From a checkpoint of a small transformer trained on Wikipedia.
Size: 8 layers, width 768, 12 heads of 64, MLP 1536 GeGLU, vocabulary 11661, 56.3M parameters.
Architecture: RMSNorm before and after each block, rotary positions, no biases in attention or MLP, tied embeddings.
Training: a variant of Adam for these matrices, 1036M tokens.
MLP neurons of a small language model. Each row is named by its layer, matrix (gate and up: input weights) and neuron, and shows model dimensions 48-303. Each number is 500 + 50 x the weight over its row's rms, rounded and kept within 0 to 999. Numbers have three digits each. A neuron's up and down rows have the sign that makes its largest values positive.
After each neuron's rows, "fires after" lists the tokens most often just before its 100 highest values on Wikipedia text that the model never trained on.

L4.gate345:601463392503564506571493395476532510542539491425482482515464556515577470426563471493524484501597473492516464452607469510425526558521560486452511575497437473493522553523492424623505645533535432514604467458501412537482556545478519501515412425421439466555487505451447492525512572443499489531487499555489474525532567472536422429465580556484397495493452427492431463502585535542420597502563437525508433556456468502533584442527537506598532493495495497478520532578451523441442627469536462489552448505420527481485503553511449423549573555429534398504520549644463566567461528510427553564530509417444491519544533383498513474599450497545496464499550460538551506507463438510526570463621585594428439534549527472556502475506446456490549488452493525533374472492550435475485461486453491
L4.up345:541540376445544489453522489537410497411527504466481472476446501493486528560414516516518534419537495346480583544528472477466577485536520458521562573585457480526491609542424499436408508532609537518533441435528441523389533427599470456421534480502525437563500469548563452572471437552410451545544487472470490554615462497489546406478475469533533444580515424507504498498417516556456556480492594484511573563591566584458491513544465501526469478510510438443535461580464504495472591494595428510457510522526522510552495464530428490529506503563417442553553520468552465514457501388481496504450428557542484571544444471467630590474532494522469657546496500399556475459511492506484526484594539544485476510562518598361437571609427476388498505491486513590437491421516470463487525486537605
fires after: " |"

L4.gate1154:512478493543342514587435450555526584437536509465501474457439543536407491441545506544588453547479498500455495505483475435486407509486557529441430485492492442514456528468394556518546468431487528508475583518411419600441486523508538501434507529488435523551450518535447472457491553495489525398627439527465601518547462586454519485621411431399497482532542525605550455365494385542539493479494527538572476546483534399493490446511591531397462529539455464492406501517450524500472545547584485485525453584495477584509530480441570439520525566485487526599415441520428425540533477441612511520491461583519470518578582511501429508558510481417458415381539450473533419515531468476468510519469537480452524486461455476511439522464500494418472482526515492449527487410508548451446520564458570
L4.up1154:556499456542491547497511478565548509483532549510508482505442482588575539416467513444701460593473488520578504542542527470550557441529552529548500544481451444438630520582487477447521510526498537514483563496450432575537479488474434507581514426526457434505495510539453468544469418518584462453463526435378490572475460570502532472543486453436461365507506506517521574461467469643511494523409481509459526475483625510544361477489482514496500496525471452381469479630398445530524519530554511542465507488432480505556462430481384540417430493491523483557544475566456455567533555509506462449547499407546487489436436515472468463488491508446465499533450478560593532554559554529548544494586490541552520567529481525492558468516464497450524528450567533521483529482605603587443477541473531
fires after: "2", " O"

L4.gate1164:486484452604419471511497498514438478610458457506574414545466634586539589517463507580591552447513516533434444566464548467489565519552555486459547581435623569560590566487559393502450511607468479480474490522454528525563504452548536463500604517532509526518508571439531514523501578498536563528455463573565530516493411567560553484498569553397584385502454499463555555427440502445546506578520523533399501508477499500511589518452488558566539477522482526499501509534442573437535515488447476540525514462571467379469466568609466506358524504497524408568506553473408502501507441451577563481537513504607587526539507495586524519538399458522518477580469544484534498422521398503461619501462496539605464561503536507506608463554508460470408506563563479464498483510471494459484527459537424
L4.up1164:467476576474395497490475462487497419525543496500514557502414537478596479549534556432452568534548511567435435507467424459467541441616549480415530441409510520495496488576519454611559433528524617545585507486496423604493492452385499515446480499444368413558501526440576552529470482531507472444472555482457495475563488491509523517522439527489428500515498524427465506626446562409571506563524362393548483583577494518562534439562476469509532474564536493531425474470467520509488548554494558555500479542498510518427484515456447467396454476365517534485501538536535452564504566456461467460503539527469522483408572514512526518521480541528525533503441371492511613521431482408528511476441487515482476499446513512533420413546423515504427505473433457472476510489555498490557475444515528
fires after: " ", " mic"

L4.gate456:462437364510535434500443379519529503421478533497543518428460506503546590502541454481443505521547467509607487497528522439536488457508513509464462531511460468482647547503543433486470573493472522509571546519447433509476511485438599500523440482550461514455521529535510483482448419400506449600472489544571489410587537519515413514477482520539473499438585461499473540543474537518437457502518462556492555436446508459449477522555432458512554431521451426521459553539518356546562453599515472476455480621463488600474564537535572595549422549541498526627516456486480492496501488551439584495499434523505506455515460486459455451429429515450498501400590630493545481581488418486456469518567490512468530505546474412549454437457551521545552543460485477483632500500435579467467476471529515
L4.up456:526474457528532614519504447465464464459591528406464441481544520570494476495508544497520448493554544591496556474556527456581419497545503432522467441564490566520436549563517535487509469455580518552523545488483561548466471522591494476524443466498466490517446491475481515487481530532512475437577487443522413526357440558504436522426497423533483534560513563436423542498457474527412454497563553509461511517531539527499529462552483573455442526534512460502559473396473396572423495428446529427431595481510549414550526506495388474484519471414504506485553526538511409505513547466489550531440553429506518390540587432525519482495533505494516548454490526416394447540565554448536340522635454575522638561466530552515555566451506417517534483416464484371426575485602524579545410521517540
fires after: " (", " was", " the", " first"

L4.gate747:564519465501503443521479511456573466481426569391524481547434557542435491556531552506593548429474501505577519552443501467405509563503533476473421540520505423529553516471532388438577607499526538468524466572483486440566523493577518545479508500420437492470459493553561547470508534541537500581497572552458461535433469443468527567601502548423525404512501480542579462486548347519532588452477536460536412489515543502477546464443493543521501393484387446613494464531534500553546561431515418503529460507557500482523548483458431546483506499402562419478456499373502427530467507528465492484437544502445413547524576486522514573527525456565506498427498543543419567463518493457486558534439475379474617570468507500552446491497562552392492518376508517586468513495554541489457509558517550
L4.up747:433542456472481415458442551539446576505531543558546407568453446490534543543458472529421528518507463515459528434445520513478529479560496534532527524495472575582438545521417495460541462450512541454516377522464523495521451501504452512479450530439560527488570537520626495424602468395511605413464544529540632630415548557466445517558494545509572594467583586617501498545472446496433484502470477463399388480577549513508497507432499484581552478488455511493546498506496423506514568504458536492563500465484488515472476548566538511407450526511579474526448558493528561472522608424561436561449460461496401646469481539487438482449550514475456499565460402469495460510469507444479391435488495444526469547564467535518578454542392579485505496528525597512454535518515427407542483509492475
fires after: "2", "-"

L4.gate134:465446576441463501522500529556524411472568502521435447486526592499453485498497522568409550451523502494517492482440464531580507481501384516526567581494593552572540488470531564376488514519484489500589498421529578388567526611463399493563501574526560450513551537504528497503525562457438403598499510497472430483460413486514542465565577485543559542429496553429430547528460482505432492497496440535487455457466504465555444496515466498610596586490499460477457459503498444490600469498513509618488469451580541479521519439471513550552530447475527551563487463474474545624546531529429393482506562518548494481509433479502395468436530466444556547520495553346518462531510483457572541492468454552448491533497539469477501513574434438452567526554448471517418489520458491470609469497448521
L4.up134:510493440508483528550473383539577422511518496461528463469386483504520464432551521562511490524532504481475455521501523443521582493546499495484477472523495474470489456463505593450478507546452467477514496514373553531516555506402493567480435437437475514585523528486518605443500445515556430453540487564565486530470412568485483433479508414540524427393440485442541515487489467502526416510429607491503444520417401539495575531386540506493536500495441492559536537479472509467494519530440495524542529436544532468547455547490458493481534528652480552543495575554553555468542522581471520522565417511401380516504573559480478495526483440488496466455514534612521477453562510556457463561515554548516460467527559528441575544480549656503472512502567482446574474484563623499499487504353546
fires after: "|", "-", " |", " January", ",", " ("

L4.gate1339:599434451450411453561481579501499519603489446474427559462412457486453565515479495515505514502588437465475619533524475576568515479532546576559490507426495479522516553482614540455512564435511413546533537512517474466458436457506508554552526451478490492397544511446473484526493485550560521442439417515451436566473538518565356487456513570493432574526487493576548558531480565518444507484476457545537552482486494476470466430486457528552547440517487581514516431489464459435342407402496504389532513541497501501493406460462547435537423492479525344433549423569395501442512479444543514502595460546483385442523527485544521526511543575456447530466495458401425412576451495495582625576532474472497534457508465502426451506501552408548538520446503410447435497429521472525349436378506464
L4.up1339:464462450500468433455466545425525452512484435429572451488523429488532541502542556450523498490495463447554549564479488589552508411501492454595607529589458469461463500442495563413471435577479452561449562524540489539463445556554488504413455461450508525472628508523491493546450476408536536503443441515520500518528526436455526540486472547411535493498516581582512432587506521554535487538537403504474482470494504482414584415565504525503571557446550504422456460452486524485539432455468523559503511541609491526495426431528531532575537570476474471499516541469444483509460604501465479577561522527445499489522611477430448459448524512472497516494473532376462446505461562523476464471536410465445538523475537576514438526516450523412456458493477489421568530555598445618482512383580578
fires after: " |"

L4.gate1303:472501522488482585457546543444554481557597500548454456439481485560416524483451535489376514556482490424501550493523443461488475554409451490479485460459507571491534581529503507491484501522507484472424546513396519483466491527492453550471458524466511531546490495343447472557543507505514562456553490515551480475427439444518487480510455489559462532420506524475470452624463504503495477521484534486537518525518485531510525473422535450500467532582467484589488498531569515464602384438556495492536557542569495505500419474499567516521503559484486526473535532457547463463393554508515641452490508521513545419559567515554381508492541545449512619489527489556512571554557509469494476525398460441541570624600433512436502576556404552583582550514557378423414478468465504385602514529466559
L4.up1303:495494466568498486512408540514587398527522521456435551442546534528413535555524450548587531600483442528448493464516383416426501482521423483538560512434471543575519506441578541602567482402519451519464476491489507478552446487547509533554453579473478563524487461487559499511490454533529466581428524499504581574539483521541481456464536560450529401562580529528526403528459518381435559439410525411534526402450551462594543485587466476509476619522457538537463457483563522512509514522453462419457452434387464479494603457520454457549495496537533440531521564447438593558487454403550460605523572511437435490460519418475498529483453496470462589584491467577455424512552550556500448515466375520488490501488550459536509460497503501486483512413641450427480587472550482552532537387569560
fires after: " "

L4.gate1166:540506476480440554466446425456495516424496474412475529522484476462550535560445503565443472598449527506487476452497439465571475538605517505473484527472439517533490504434491495500536524461524514595461525479557453543556508471426464516435484452484454524496488461376435509417440525442465466552481481437526448486531565476548537491500378576427561476518464464490464520560551533537489462395396534547588465366596463473559428497455497403564511475501430521455527580599444468544439522522542480499517389552471495519532496525451501398564584506548537500525536510461582617497554499510528517490453498511487621485484473492503383563404464416520356465461412475454463492517461430477526469569525552558431606477565571503506568562479580451456507595484591480509492507502559515566365578498489545
L4.up1166:495517550526417659515435416542484464466475577487517434475378511565548412546471442412546466476548459560514452470508422445484444569465549478451461570505481453523452511493503544570550513398513508501538471469589333535482504537451497586540473503524382514541440522520464442448487593471613547433523510490478448488547435466568406570447568523539477580458453525521605417493529441477483447512496573584549434407466515407552518462546461614489509454539528497484471505520462486508488424455480500455508548504542570513431445462512502586586468442535547460489448493524543431465544464503462591491433471501481494545598498450551508499448504581466507466444469456447438488625530574448520463524538480487454545476500404515481456442549535458494473474492432491517526483528456473477514443553479488
fires after: " (", " |", "A", "C", "I"

L4.gate5:550581464581440548485533515619411457516487553557493462438604406506535492511524483514544597454515612571539529454490461533542491447512480456500586521502526503584509499470464456491500527518508534533413407408497400453529421532517541439608512528419417475463495503434554531478484424563470444512501531467482467484517451425394547487499507504505549503541473519496578493489416601488490582475425455489479541454445465450474462451493479365432459529469564531384442498466414598471449503592462579499460526566418595520457455598500424467471500500583531550511541541463436497508532589430465538517388565508478460560567484463495417561529553512550495446510530482504518369541495599454460461419549491539485540577483473447446528528508577507527511485491409589483433505574455596572494513492507477
L4.up5:542545475461494532447505432598491515540596430436444503441495508559565492554534456580444443455446503584549517482514559504616527511559499375498501569607423468538496448526532467485494492542486500538451461564488357515483441438487518487565600505465505420508550444462552472489472460489479465553577556518589607457572466446509465561450510499523575491459400544544520545549465571500476517453491385559550473480452451591502615560502539489491395463570555425580521488512492544478540495519555511541464506546530521582454478498517424605551454529552462533448463474556485457531523478538559563416354594542530441628539497481485451451507525520428498490515504561512503528486532570459487474476513473514553526543559490531457573544396536511590423438485469510494463430567467534464549524479482446
fires after: " |", " L", " It", " it"